config.yaml
hidden_size: 192
head_dim: 32
norm: "layernorm"
norm_place: "pre"
rope_fraction: 0.25
qk_norm: false
init_std_qkv: 0.0383
init_std_up: 0.0383
optimizer: "muon_variant"
beta1: 0.93
max_grad_norm: 0.5
warmup_steps: 200
final_lr_fraction: 0.0
max_seq_len: 512
MLP neurons of a small language model. Each row is named by its layer, matrix (up: input weights; down: output weights) and neuron, and shows model dimensions 64-191. Each number is 500 + 40 x the weight over its row's rms, rounded and kept within 0 to 999. Numbers have three digits each.
Before each neuron's rows, "fires on" lists the tokens most often at its 100 highest values on Wikipedia text that the model never trained on.

fires on: " do", "o", "lo", "l", "da"
L2.up339:577429442539487542510511455464532522540533495535441555478498401493551505439485512496434499484538529503460492440471515517502515550527522471517510430479546466545473494530493583484474465484613438493506570497560519437500444492431516453430410560449517486522489527469476557506492471490479491543432537499503417494499481544465484502509481505508538494449535538540463544426474567551471511474433
L2.down339:492515540460507504538448492472480508480472468542474491427508453510535589466472540444470473504532481478450547485483544481553523482509516429522497470472473482504538355506531427478519557474493497505469440377503490445497473490507538412481540497459586514511494594497473476459507492555501581506488544428526498580510485524486503446508466552520501547546469495506557553506443448487575486528462

fires on: "t", " In", "H", "D", "T", "ic"
L5.up723:505471487541453483465485457472429528492495522459554498479459504582486550492513544455535522494486409512515465463548491526558510436511399490518381479462476485548551574426468472490497524495534517478510486487506544575407541468504479502485462535491520523413606484501535483494503508504524451520571489514461632522452450467483509484586473543468539514543450444483518456546526453555434515546534
L5.down723:512463504519567524547526517468536509495519472419548537539508494460479511517478495532476498469416497487536513590544496531467459472542531420496485419547490532471568475459571504539521485496548524575471532486426451527504453528459570461487465464445536508437490478528510491504518517466573427476424420507509447506480593497511538557499523563461486440436526475496591550517476514476549463549510

fires on: "or", "ad", "ra", "er", "ill", "il"
L2.up544:449472517430461485564510465590596477496534486485544521512461525496560532464464492510438559549519481450442470451565492480516536502479527530508481461540471476501540474500509481521510496479514489464482487425480469463501529497478560441485500407612529424425517463471494508461490548579489474515445565486537554475510560428506531463432555468507527489492458485514538532549396529491503557477509
L2.down544:549479492534465495486483498545433452558476485455430460478494508556506546440571545562504526470481470448556478547504501414494449520486561529442490604446475538483465541533450492475552522437477500549464527498477504482497558440505524482448601468485447501486450574470480536492488538446487491437517483468437607559508517497512508500530581532556504435483517504527456498524452617525469450589554

fires on: "re", "ough", "ir", "ist", "r"
L3.up481:524498520510575497488430554546535541453436474474474531427525465458517502547449482498551538476472532499470501502455536441504509467505482454457520432513497527478593540453575539474502531520488505522518480511442482488420499504509478496494467495570591476455489454436531571563491469507512475346483512533488445433412576467491532511519550530514531434497502429497531464482512442519455445470463
L3.down481:469528474525500470510453477499457467508524497444490467465590465473450510485452442515607425505512543506485525448521409439542529512417559517483535444522429601500531523510490553461492485507500526515483477522470438529484479525467548475516584520510484556531486523491521562504472475450452478502581573554460536450419477575495502521457486450467486511513433422517417522451480460542477464509420

fires on: "s", " his", "ing"
L9.up528:493482514496502482548519460475461488494451512447481550486413573488428551468576529507474431511440535495512561496494397498543469493552477446461535472474547511486593535566521566536502457437521530562540439540468464509537436467520498495510511489468499470478465444432447549481488499497452550529477471488483499477499409448460568525514456505472428501507491537564539520495517539481513565454557
L9.down528:512413471520505466434505496494554554549556503534394540466552525522471502499456507526466456584481512506512448432524531491493572558492479499533528455528571554456542530482456485498445499532435514525456507494446483486489486499501482561514481456466494533577563544515548519498477549486489549515569600440490499511433559475460471510489575487532495454540483462537414485504417530476473485490424

fires on: "op", " water", " free", "ad", "o", "ut"
L9.up731:529447559515547492465506453511495483457452461446498498532533485429528545456579508496570466519523580476491527450510514579525470602511448480495509499467471484434503567518466580495473475466535512490548532534548510591434526495494516446522431549445439459422579458517521545474455538475435494510502458498532501439461509559439535462487485454493537522456529484481491536520597549566542417502521
L9.down731:510503524482563431495451540501451499453456473482448496506535546506485532507539564536533477555553457498536541547433458464525426530564495517511511467511519506483478513474476485512546480487560589547426494541480463541492462472451413571609535483430520418518463583530511484536508609473496509495531527536538564476549505512501492479431430424486508448572485495491469430538507421518483512468512

fires on: "b", "i", "d", "s", "h", "z"
L7.up399:474476484457453550543503512481493535479484493576479546486487498498536509565478463475498471491507498495481509518535549521518514455555510471498505477459471432526532510550511544516449467532494577475448574538473492390490453644488504505453437516574455430449468521486441456507491511537488523462565552493463567444556466535528495487497523474486493511538572489483523542464446520463486488471479
L7.down399:518459507489512485536514516478552471577548468516509488450512460547525438485550548496477488515511545522455455435399499535430530484524463508558488552576518476490530518463534435481510593560453525523516413529447486588441454509484568544494488440505428526453514511472467532399484476531513530561439531491499486571501527525479546419504447524377453512501515508467488472501449466524536493528440

fires on: "st", "lo", "le", "ro", "po", "re"
L10.up446:480488529462461454447529586488503496551444480453474480506519543540460589507466510484472495489460425491435497507524468507595480480521481474427509490531526481456453416484529578554470575501400513551515504497435485455521524469590487518482509425536543522529427526512495498467432477463496497518501416491467528520497517459494499492502565436493466459499482499482484549533432533515443481483501
L10.down446:501542502603596519443503550539561524479542510490478557569475472535511515470519497584453447526480572555519464517483570479590524508509510466467446507526524474518589441481494438482456430535483515478503462467441550537446512489467557494477460490469530493497479519488504461468494518504434449525479498533478421419498512494550476470592548504523481539477433495573539503491467511511537494474533

fires on: "d", " very", "st", "el", "s"
L9.up626:519568503501450535469535457481550459521512582489440485498440481482482559484601518533531502542589486543444527553502468524553478483566474510476534432490462541518444501467465489516472472408457531524491593497522498477524473596478465526513454441450536479505481521533565492467485534576432519532493547515543553460506516504417483509585488502496567529532471502570505523532543448531511473442396
L9.down626:541476562514437517463546483626452512489473475469418408551506442504515564510517424539511498533511489570549465519493551450420521461475561522443479466495454474500547477489511446523520542502456542508498453508528478479478540522500460593546530506515446513539539480538425505482432526529529506490482584471526553465511514534453452470470609503501499508554508528482420486476512460498470497457483

fires on: "s", "t", "d", "p", "lu"
L5.up724:466491511522539592444467472505503460492525476460495413516510420517478561433522556524502505485504462507491585456517426526514526434508497556562499503472464404523535480441555526493560450463492526501539477484450472551515514458548493492500437470543578547466520541484465522516473495420524498516475516503475477457487470555568528503476519493454441504433519440528515536458513466543538488531482
L5.down724:470570530543420495507534468531523498560534539518481498520464509493564549578532483452550501501545500470476451529553493544551430551441496478459469502561490507489413493543487538502440524502563487536496545561553525575574451484503489516470563592495567463474552436523511455472549467432409487479528466515523426511440459479478529504564443466486536427516524534469480492464604458450502503486473

fires on: "ol", "re", "at", "ef", "r"
L3.up222:490531500544537403486481493550561506560492451535415503499505489442474525524477497443510470457431476497593523539505584496537515519511529532540536519515482501420539487543503536522544444535508450577494428535515420555477462530409544519473482457541456525462532481511580509493480469530527474483469509509480508495465529473584487560521506520505499425480521419520492509484487523502526423508475
L3.down222:604504566484508508497524479454408554500474507455492436427506543433465490450476434506513486531489520464565546512525475492546487518491524539520595467497503510502584501493556501525441457437518510529458568513498489471464497540460501496530501518471482566551578497549462455499508455554508448492508443500442503504381534519466480536488520484479484441471481400502456495455470551481548498476506

fires on: "hi", "ce", "'", "t", "y", "m"
L5.up563:527549447528409451541576513530496503585523463484442511481522508457421511485481503470486585444470513540504500539509470498495493481522449443453502499490493516529487630505526477530497544525511479489530478528541485536448500525543560542520535519490519406462436530513431518484524496500455529500544554510483595456460452451527473533439485490513475502486454507491456525465536520484515454471448
L5.down563:480483571481526492490434534500497520499528520552548420467569457522524452517509523505472465464554533585469475454501469537507528583406555454553551568570462483476506518493417511481475472462547469502556502509517496395534495530481463455504505484520495567532467474449439528440467528533467500538506544535527492459503421472496527467495510531429517412460514459519494505570521570478553599568528

fires on: "k", "i", "f", "p", "b", "e"
L5.up13:507515548492520476545473539508490494442514481431534443409517534415509492558475500532412430482456453570471565518481439542495458502545463553584513502496541461500538463474490463514479502478504512495523488486476525507513478627503509465487443580574461474471426569511502513603510505495531540452488515482514427466509463472557590500512481469506524470489549515515451471520550459512524507517499
L5.down13:522490544496444497533535466520513518512478511529483466490512479522442448486550555493388515531504559545467525476426440514480554460480429514504444516479538485538548459493529432498485603521499514553492477519507528498544454590439538478429511480584475516479509511501485412518504434570512562524471525468498407564515553501554463474525528543505506534473464538412491480482541524528522518486431

fires on: "ph", "z", "s", "o", "art", "me"
L7.up582:498481484454426496468441477544538499530528479439485580473527542504548490531483554470499522422489419574441511529471576510500426518514498468562476490544435535476514487528549547482463480557495582505592455458463458527456499467520498525421436547475524544505457445532421479442527490516509508483453463497561488525484478497490386533533403476453474527514543469473528471485521457462508558544444
L7.down582:461543575508514537485508529439509565505513481522489485429510514493497527527567446541563513518432431506482477452491462574518539475464511435529510502525486542516455505518442497474502469507499483479439510428496511545492424494473536549449480453497450537577417466535479507516576581574405512470520509526485529499504564476529475430514506532508556530534523471451526476514498520455503441522497

fires on: "c", " D", "re", "gre", "qua"
L11.up173:531548567435518452579524421466514518498448457520539504505475559499532530551542518509465441449472481437459477476496498532559513480463564565558552526561446484576533531555500523444445507480456519506504507527458537497566546450467457522446516500472499483468512553520546468592577494559553449473487519560546532449502477487531557504477511548448456504515470533535501549502455464511471490538491
L11.down173:496552547463481531521488519475469549497500568516539562496541532484536486515478500489503566539458503558614565542457550543441552460510545494450480533493533458473430420435480536534503477541477478477484549501452494485473487468502525513533549494515522482501519434493504492488516577468559511532503526584464471504431590486377478497518543470487510491508543515425438553532447485482499504458529

fires on: "or", "-", "la", "o", "per", "hi"
L5.up230:531423449569486468542459536500522538469455463484416515471508507527538543435555513550507446473519449539584500522532583476465523597556474496478430442517502522521493534501566541539531451510530570458477514501503496460516504449512415518501434494536477492438513505486493467476470513435510480524450445452524515499575485490505481537532578473606454551530500481458464521474456518455571523448487
L5.down230:548532571549587491568495492542482525544542441513504471431474476502534539536467476506517453518566459477540429514515451470538458503546445458508430526440473472557451467524530483486550461576438564549499521552435527441492468537502491475497543507512403558492463506479486493520499523511541456564444418532501527534559547460518453423520431501498484464523543468461493493527500425481487481435500

fires on: " for", "tri", " For", "x", "or", "to"
L10.up293:460517421489535387524514424549494503502545524473505501509418405522553430467554560541539519514491446502462491527450537500526544551465503420549463450516536483445510524526594572454528486506486473464527568441442481567559445485537488533473501450554569481487465561487551472450512441447548426456496529490463504458482558514458478501484546491551519518509514526540510469460461518529494554538465
L10.down293:454514497527462502512552590535532567498509485493524487461452483434485469500555515495421531550551537445504478457464529466454495478459434475411472525495566480563522497550517457539511510528556557506551486498579490486469532482510520468506481503478457473499580449475466539470542430526485571447490494507425501455485502534506474495478487497490491534418497513524374499519504501571469551483557

fires on: "s", "er", "iv", "ing", "e", " "
L7.up43:456459540528454562533460498583535504544531444559554559561545493532498587402496491529456509463459462454406494478461491496543442504479492487451519482565471477460515541444464517503476489558529447518484446510461484467480504477479559491453472386518458456540504482469509528521484437510512520513444506489508498487505494488565441541479429463460441509546527507475538485510420589521467525509454
L7.down43:461487495434531465424466474550523470466519540493469538499506463541464527567503532541472499552524479475476536512528539525504508533487509402557554465535426552463542489503494483508483461516461547510514518434562574517500538432456476496490463494483414492558533567550451511512524534485533508452519560561522551495524495536438456464469507591528549449476520517541494461536500528520515472469473

fires on: "it", "at", " such", "et"
L5.up750:450528484586606515481552464409423525529519443425502542505481523566492503499510466489495468510516475501513451543497518482523529474492537545494522473432420503566597462522482530515476495444479559584506455569551527486496450403432539493516455498526492547490474503493537464509456522505511453567521513444487534539522493461433567457448462513558441465571451514529519455540480524514536504500524
L5.down750:471465543448546458483478428503588549574579551461480533474528477489544512516494516471476444443518529531538480484552412515519447498535495502505567478503544524401474496476408439504504462481441382537548561480501459557545491566487493470436438480521541523549532514528480447501524500518475534530498518488496399554481520481438527516563483507516475538523505476459523569506509512515481482542479

fires on: "ri", "er", " high", "t", "m", "e"
L7.up96:431453531468524515462467461503456481550497438470500476534530544517417479496508513486556465454418552496508556501473473483520471434485438530462456423509415561502527535520495496496503483586455423477502466568559515545590497526583506524479542500594500550469548514581482441471581505537595563502510487515461491499493496530457558524498480477499527485419465420513531483510497478549486531540500
L7.down96:422500498491542428460445600540418480507435480559498513499578480444508500468451541521517565539498511480434515506503494532484516533544467578470434497572446469563496448435507516495535435514502525555482534485486474470503511476432532457467465414561470532474513526491484405518502576508483525536489511494515499497488574480488429485472446514450540517459535520488525543450488439517555457504432

fires on: "-", "ce", "ri", "y", "li"
L5.up43:583473485489514477617479436517504501490540502499443513520501507567491461568495431521492520458525485483568483485548461559470528482522485486476487421528463539476477522467612557473512492476560384500519431461531528496451446523494629450486499533497522490588586513530465558507484502472479447449520463489502467530504459532461451583537451536540514514504512461476534506478564519483470489467528
L5.down43:524554570452505545535452464499477511497560502536478474462476433505548458516523565531495538496502520514514527470520630597522585533474537430493492520494527494485447481508561487466435550495523471528503443466492439512469450490455540470549523551503518558523441457559457488431510515522498537514466500509531467473503500484494558438551516543440498503515391539451468547491492453508484559472541

fires on: " Jo", "o", "ro", "jo", "if", "ra"
L2.up219:449513502466572463492489425539558492540550523550501545434556455528552472465441506503514537454488547494506510434506544530446547516469481533481438476519510512481470522502474544506537443439515482449478544469549434415486526491531502505459434442496551533498450511470447488545532586455529473498497489495513437522496637512504458516535413505489507534456520532485565506446514555582466421479479
L2.down219:440536502500506461485547545532543481541499490564486422495528422494539485413490481470471554467538434452550491500536546542483530602505511395502572498472521443565561463435476464466445467486485470418500522466452523482484574461534473506498512427430573523509485472485427530511497516546520545485462474514504462519538537511456490453493480475534512505495450506522554557460516512496493467477532

fires on: " |", " announced", " (19", " due", " before", " that"
L7.up222:536530461470499503439512440466560428457476524557501554470488462534451481566484568536525505477529531541551413451489477447540549492473594482475514515527512549476522537531468532486544577455508521496534476439509517422453464516487524518518512465437529569506510476403455489430513534545509493497518513510465506511518432524521534511521498523528529568498495512465506521519452518555505561529477
L7.down222:438408519534463423531520521459506485487553502462544452485509543489504528472505527523478505517510518437479565497443514509507466512465508529539464473413496464471557522493494445507527457486560502529509506471545509545541555542486457467495494518496495436540451424464479555518491500460543470447482539588528510451451506495527462539455528489434401546532521525500498528404574520556454461523512

fires on: "in", "our", "an", "il", "ic", "ring"
L2.up257:444478510510554422487508466441481489551501483591436461506489517510519457517498501488513519474412420554500485437550491511484552405463503474475528488466501461543447489470448547500427561490471513445476516503477562573562546468555473513449448500534499483531524496606552556509542562503514439549505520518465484471487486540517570604506506518499515482502524449544462506518534509465472549449467
L2.down257:479483432549479542477455520474494526415468552473560501522470504572556464493539496490557517539496453448548478480434542485520540471455484575547565545466506493464411515410568528563460467555557563413498565486509513487523492495432432470528457462552455476472541470507480511489506490540546509488533585469477497489473588596493524479446489532555537544525552524550503590510499469482481491515468

fires on: "n", "t", "en"
L7.up600:462484516588481492525487448492444517559479500500496478570542489443496503481529488542479502526587378554546530539458582505484482542402544495458488560413476532491469480475506457511526500467499434541508546522555476474584513499532495527509540580528506468477530554479458516435401516440462528496465518436463518483453509401497525560535441519526497492571462514546503474501522566526490496528525
L7.down600:544514439450505554477489479440552460498503544494534549530446448531425502492510522463524459434433579538513477519488390533541493446531445425477468529517499498522518455511546472583556513548469450558528555491409547475500548465540529505515471475434521542463540536465595499506526522416517487537503546481412459556465446526557521567495502515504521476489478468465491569537473390445529513569480

fires on: "if", "d", "on", "op", "o"
L3.up334:524482551463497550574472511486519528502432546488514500439528483453449518465454481575457592533471530509499479512524537477462432506485539520560482470505461503485482476615516518528532463486549568490441480531556481466460514516553504502529462468478535480423448556507455525513524447410414525481493434563456504522560511511437584529523460580503455518448533491557513529512565521469460440503503
L3.down334:532539492540542500492561505470434492496524497522459458491462539468514569467544487535468533578509485500564524469526485514582509445489456463481511428492565501464526454462492524555486513455494481431490443508470424513467530536499525507561515466411513466495513534559521488529556566436518516479485478486495547503466523479506391461576440514497496472612450504493477490498553421422485516431519

fires on: "it", "an", "t", "as", "at", "d"
L5.up667:560482488508521456507510479415534538407528468521534549497489532466477535459526522546512525519504436493476497558435501530452543395514500521532543470563494493456445459468446517544650467481482411504532465470489416522511517534540487533467462507548575565539558501503497513545452498436548500500496462557536477518486456579485507489535467556466523557507506400485438568520430486446540508474493
L5.down667:490533524516475532510534516512467499582478535496452556440472482499487501535496470368484506535518563536441494515517526468512521511519458518470426491539502504541517560469512461517475458542524511529392493548506559482444453532463481474487500592523504451505451501530514498441493478501504501504590505550462511500498523456482595543551478534499519370564534530462519448546480593469530439517502

fires on: "ne", "e", "ar", "or", "ed", "o"
L3.up436:511506525601491455440507492499466548500506440513484534447530455428515500481588448476465482539507540468527565479536503511537508515464528506467435512452572471514557454540434435455489457469511518477555475534427473514524520486469378537467512486445498436465534469459510544521468457454544472462475453469462549492555417489488445540559551455456488547439559499490496493520489572525527505592545
L3.down436:460456502474456485531507497424468451440501541494483506488531496524542505461483481545484495527499562470482518497431547481473510502468457568617545579543487520443413497587453522467523475509438544522502514532458488580481512523522482459528475518525433486564490438439528501486462531537521447588528539534486563585475467507445542475476541406528520557541516489548499421518471488501454497543513

fires on: "st", "re", "in", "u", "ro"
L5.up748:485513441604488505541453505470488472471512529508572519447486492478457472567533458503479528525542492501481503477497486478479472432541421546495432506471542501518493518503537472477441576571524501477515490455500525500462494463591461483512527463481575495418627488508503478418495504497502493474555472520477468500478583517508536458509571478450534432513492466517474494534493529448429429463518
L5.down748:486481473553500599486502464488539524561544491517509458500532468567522473525544515511479525541430574510444475447508524485457514529523453469465488483478550491550531525478532489576437469549537471452520434509409563518466547537546510503515544455505497542476492526543421461366482536505503434552480493466480580441526510550576494473509525491451580516478484506515497511511523522530476524447435

fires on: "ar", "es", "or", "op", "us", "e"
L5.up589:461526546539473486454493476491468497431534511505476469507548501462421471522538538517486554483462488487542533506536542439554548449505488541507576522430498420450540491482473491540423478553503469549586563491440481496517568511492598460519592474435470445529454511502510561560430533490400480465418501500461495459540508553498497508483512441505522456571529537479527520523524510471531504488523
L5.down589:445541430455463501497506541527429509534437499498528545494472456581476502489536494478524506513465552510431552611495456516490519466498497514492492540485474441485514502612454472484540470523464525562459459532444523509454488480481544522504489510458472428486532401548457415487456442541515522523515501467540537430498499500493539392455500455524544520533521528541463444449452504466540519609471

fires on: "ri", "st", "t", "or", "ir", " of"
L5.up39:535531467539548522550476534522490481531606518413510527503540530500544450498472581500505557501501529579473485469462511398493454471474507474506452506443509469525517451512498501490502505485494454583560555512547484481482425463522537554427471469586493533458511482527579454483478500454488491436435479513522391527462480495479436488510555529485488449572554475468480462468523565436502443461497
L5.down39:461505477509505524555549473492488558542444566489571514572504522465459519450521460522538509553436509479480516536486500456532507485497443472545464563495533482466524460501526492473547450516509531521445566475469517436616504480465532492577459466454513526454498573527484523541480527447528496503569466505494484454485443545414602514485530589528481544467487493491525545435486454484468439498497

fires on: "d", "W", "tch", "s", "air"
L3.up745:460477559560481500534499449481517469461430515471494464483468440460507472518447432496535438496513624525518460538498486485495532533486535538574521506442408489532470451544488507476520581410536521521537475560492508529538534455465482486542551494444533525424529521493496503480505479464515530387558515513418579524529448542488508435424469510507498510441530521485537520557527504507563499481462
L3.down745:524428444535554550503432567506506492466471485560491496575503505413483430512535501503504503498474544465441516474507541543432474548535498409561506454491566580555502489538534537498469533540507444445473504547457479571587517419468565458522487507519535515398499513526522520540545404494458497467485467512462536465501516502489539449454505492480489448424507490493526564517522457467521419511577

fires on: "s", "in", "u", "en", "mp", "re"
L3.up384:418513544477542489467462461499476458454503561455466461503468518501522517541468529504563515500457463513479465523427495504513463480462458512514473545557503570523505493474510489562493550526474534567515499510470464426490478499556532499455453447484427447507514443497541503438581482549483457573554500540504487502450527510403551547522525414513441457485482608579505475505468511515465528434494
L3.down384:532532474452539553406493525506480556462524503512563496475591516451453488441503530531475467507469516502501613478540515547433519544559447505551482578487456561505491533562598470480571474554534461481526415484520524555538466450467487497472507506487526542419533536475492440544475513533425538511508489488563509494582483389515546476489466517488513506496528461447468507553504453537518509551467

fires on: "gra", "ol", "il", "el", "in", "d"
L3.up4:503599502612521455434534529540470433445503515509430561474439428486483559503592542497536544586466457483462545448534499499536529443499556519525430518459488459550491512477493545482527506424476507528556541497573515490511541547471498529525497509520537403542545528558465381451522461529535526546475513470461435482526485508524561500513486422499521483517503448446499511467491476479481518510452
L3.down4:510621494519482536468520529535529536488513519524544510565561465506504479464553564480481538536519436523527513550470500458444573434516512498579444485467489553536503493482501508526527516539430531440456513545512531508462489494456476519617457442535463492470543505503478470539516458558422540453519510433485567478551516546495529477448502502471544544541445509495444552444506478433499437512444

fires on: "ri", "able", "t", "ent", "position", "li"
L7.up238:548434564446525592464493460426515546506508544487465473460495537536484466552460516478462504508495443470433474539515481513516467444487525495506478514420469514507515492474525532494399470535534440462484461563532497510508526441543577449459470487577442540553552499473463508550491478548462429485493561630481442527541538477567529543507521465551477528479507453523527483498495480523493481526490
L7.down238:477559535503432508500483521544458523470476509503491468542494512406481496462581506474534527532477593541525483471528447483417501501582489471506535459528533506467498496488511454419548517517526500550473569465443452487479458493388490532499459523564455503471483479488467499435513570479519554564553483415450494519548608523461444506475461507532519489529482461515532593512469514453491492513512

fires on: "i", "r", "ir", "de", "et", "at"
L7.up628:502511460528459435513408497468484487470513480459502480476479552501481460519503550496464482513472530523415447514552541577466511475462532517470515478579476485515558522522470482514556536460489441463481509543495465506420446459437533472462513477462525499524444511496510415505533467424480521464491477505479469561477471477515536559481592434563562495499527504477480467453431506474556440589507
L7.down628:477476510481458475420488479465587526479408565508580536530538525481413396475452472512504465435496491516495521530508455470522518487550487495531587528491453493538494551464446492488447546461531463509625463501480572522492481613524455490496479507570543451619524505433522460471464519514526531499502439528501479515430538432493507531552504502476464577558563430519475531547506551513504473533474

fires on: "t", "y", "et", "it", "tt", "est"
L7.up312:546495409530511519520571484431434502490487581462506499486508489559426496534469532491551442543534533467534462509581491499553488497506539511559541476492575521489503540519464534439548475532553470452501498460508559482526549469479440433529468452477486460543483512568427499462497468525447487484560519569501605460536491463436482503464452575542554479561550524559426534511530439456509478558473
L7.down312:471556460507489526511443499553508485459476472477454495498547434469479493528523480497438518478525460537471529526537467505498483561500495479475521528515451411522424505410495465462528533537429506611516532583547457428564508527471426487469494564496474554410538525468513532459506537498424464470523528483545498583491432501530439463544469551437511530486552518513454572550502500561522565506519

fires on: "ver", "ch", "en", "g", "t", "wi"
L5.up127:482476528488520426515466564519556506458487553472571433551526502550452556482514484543538477521576475404485534529507548525506489484491540476492498467527492518472575526498465426508463482484520502524443509555412537554527619481529508503541544458460501491555495522586451478547454461521544572494468487517519427524563424461448516518528443484507449433414486515482495513442498495462542494461499
L5.down127:538420500467452522523502495547552459487533521552489548526476385509520484514477526508452516471412499551462510541456472529508473418591496492431380569438457525427483499525532524540514472488482496530474499453494523468497507502448556601544499528490481494468485557456521505558492480415545443534462476444444459492519472504557590459496552516500534533536496442555564586502533527489467468532453

fires on: "an", "–20", "ong", " member", "00", "20"
L2.up460:545558459451493512444566494471473502573486432517561511479467483459481488492509468579521442415502427492518456427508489459459539464473512558589485492454567518507448522495517498491549512482477514454443501527501536599542494464574460550536513539512539420540498419458465541523491539534427510490487520512560462535504523536477538521493532537592495471517467514519417420500537398575536484494460
L2.down460:549542507499440479417457548548586510511542513451518471444526520472475434477500467569467489447516468555497428431446530487485446507503464527474538545492490466520470495519558468527495507563536546508487459512492483567519480509512458492560463444499533487551597516496544494526521554608479486494488449486591486511531458500470474570454512533527446523416465494490510497515537360497517576538515

fires on: "an", "il", "ent", "ant", "or"
L2.up227:459431472476476538492588440513502515559449529555573522499503486482538543475449527479554539456521465450501485506545487468459558461447566468435447439519494508390464475463447528464475559472495544509470516504517488545482464452498475446472544457482494493445522450508477525585533529527442404533412440604539533481534469511548512515487522496469531514497530500458519554529569499550554502447454
L2.down227:486439526515506504426508536484485518549494485479474542512472544525509519488479513498468471453486481525515546567526539456498481489491556555466506447501478548476550503517479544491539500423492562568462480564534456438543477557530501547498448468456369469486487490447539464522549499506522453505558484500448499520517523538499531485536535490433554420484510494552524472542568465519455453529443

fires on: "d", "all", "n", "s", "vo", "mon"
L7.up229:533578473535544513511475486500531571520531510512546570389478441557517466485499499581584476470532492596493532476564463550405472474509512471470524470456512560503568513538497515500483488426503496511540480491526463536583434464546520548496519506483479524444567521452505507476487508494437480505493509461500516475463561530530523471424413479546516491474490469531433475505471497495427505529535
L7.down229:548512499497492593500474646507493577467515506563489468534480489493554464507491529524453476453487510468519490468487558561455518504521506447574523473580502467479555553522527472498418482499494422510529577515481535503525516518388432438549468514480546496522483486490524513493504457576443496527497476573484551464476496407546465475534452512524522476504457523526584482538504473512514469472493

fires on: "s", "d", "A", "ttle", "w", "tro"
L5.up119:512551474463548537492461498475485462519532467496500510470525471462507501376520432471514508503571413454459526490507470558495543471528522536573524498474480503414512542496547509502509512561578464517412516489515413535530443503498555475482503494500568473445574488534552462520478473529503540423512468539430539484511485517477402530485537543484541480500501543506452474415512520531489437546534
L5.down119:504496463489501524582479474572587569524496501444485442530491474473558572495493444502527552389443462471517494498505515443466485477505492501490482493536480529474505482488544458521504509478431467473446488459500519513564491504444500545542493484500468510493501468485550505445436589514531510571457586473570430492504476465520460439490516462447516550446500498490457607495452548547497488526509

fires on: "p", "op", "ro", "o", "mo", "ol"
L5.up133:505503506445548558441491532470520568496520490559468487478501546514486491445396488507485485496455520463511490477493409513496505505458535500452484509581528529525492490443513574547489540515538527515553550462549474464539495447460448469365530468463477519539527501579507485480474458550501466552467512564538487547473511513450460458504617431449532482533513473479445547475494480539537416472487
L5.down133:480539572496577486504532449527512521518484459579486502566542496524499568447538439513486465540497510454566502492572549526490469487508506472441440470436524504541486417428541474546480531505562536493560504449508518462462545504491470522462530441481535506508480412536533488529534485518493497492481492554520451504535476440550498481450554461506492501464420522515479538505497585474567480563467

fires on: "ong", "un", "an", "im", "ight", "in"
L2.up698:479448471522574496516587508468485440438413621512584492490469539466552502483460528523441488534492533519475510434497460514508469490454447582549502480513493465540515509525499495498487440462613442567506486551518594549511510465551528491568474565472430514469539453610508507418495468528477509471433486470492428506451509499532504473482496449541479455465463533469428451527441526527482516591516
L2.down698:490452550519480457415505521565519500516522462530450452459558418434528502550576496585540518496516433476430434528502512507508478514542424450476492483549449511523515515518522474469497548540530518487562422484511474485547447479447558514536521425539536437489496442432497453479505574513517505566531479582579529528559444493482487481446540465461483522445471447506510495541541428474557431491516

fires on: "mp", "per", "th", "ta", "s", "li"
L7.up20:519541453601541423517470518546541527501561531474506447485483481534470557554525487521512593489534576493501480501442467442527551477473511455503422537566495576530556516510588462492540516423574499460515453527528500469503470508534535489438577467455444512493453510563485490550554443417456449468501511475513466490481498545468469513479479480466434494555551527501463472463548511503451496537495
L7.down20:458505456509553502501531474522457560383462446483568472505586565479544541477521611457507505505471464549465507515545500534472501493562468515423455564438450520537484501543530557543488481551531501498506473512435534521478483504492514446499479512531486574447517478486505543525509537384537532504505509514481530399496500496504545536469521573483535566508496450488520578506488453479483539485485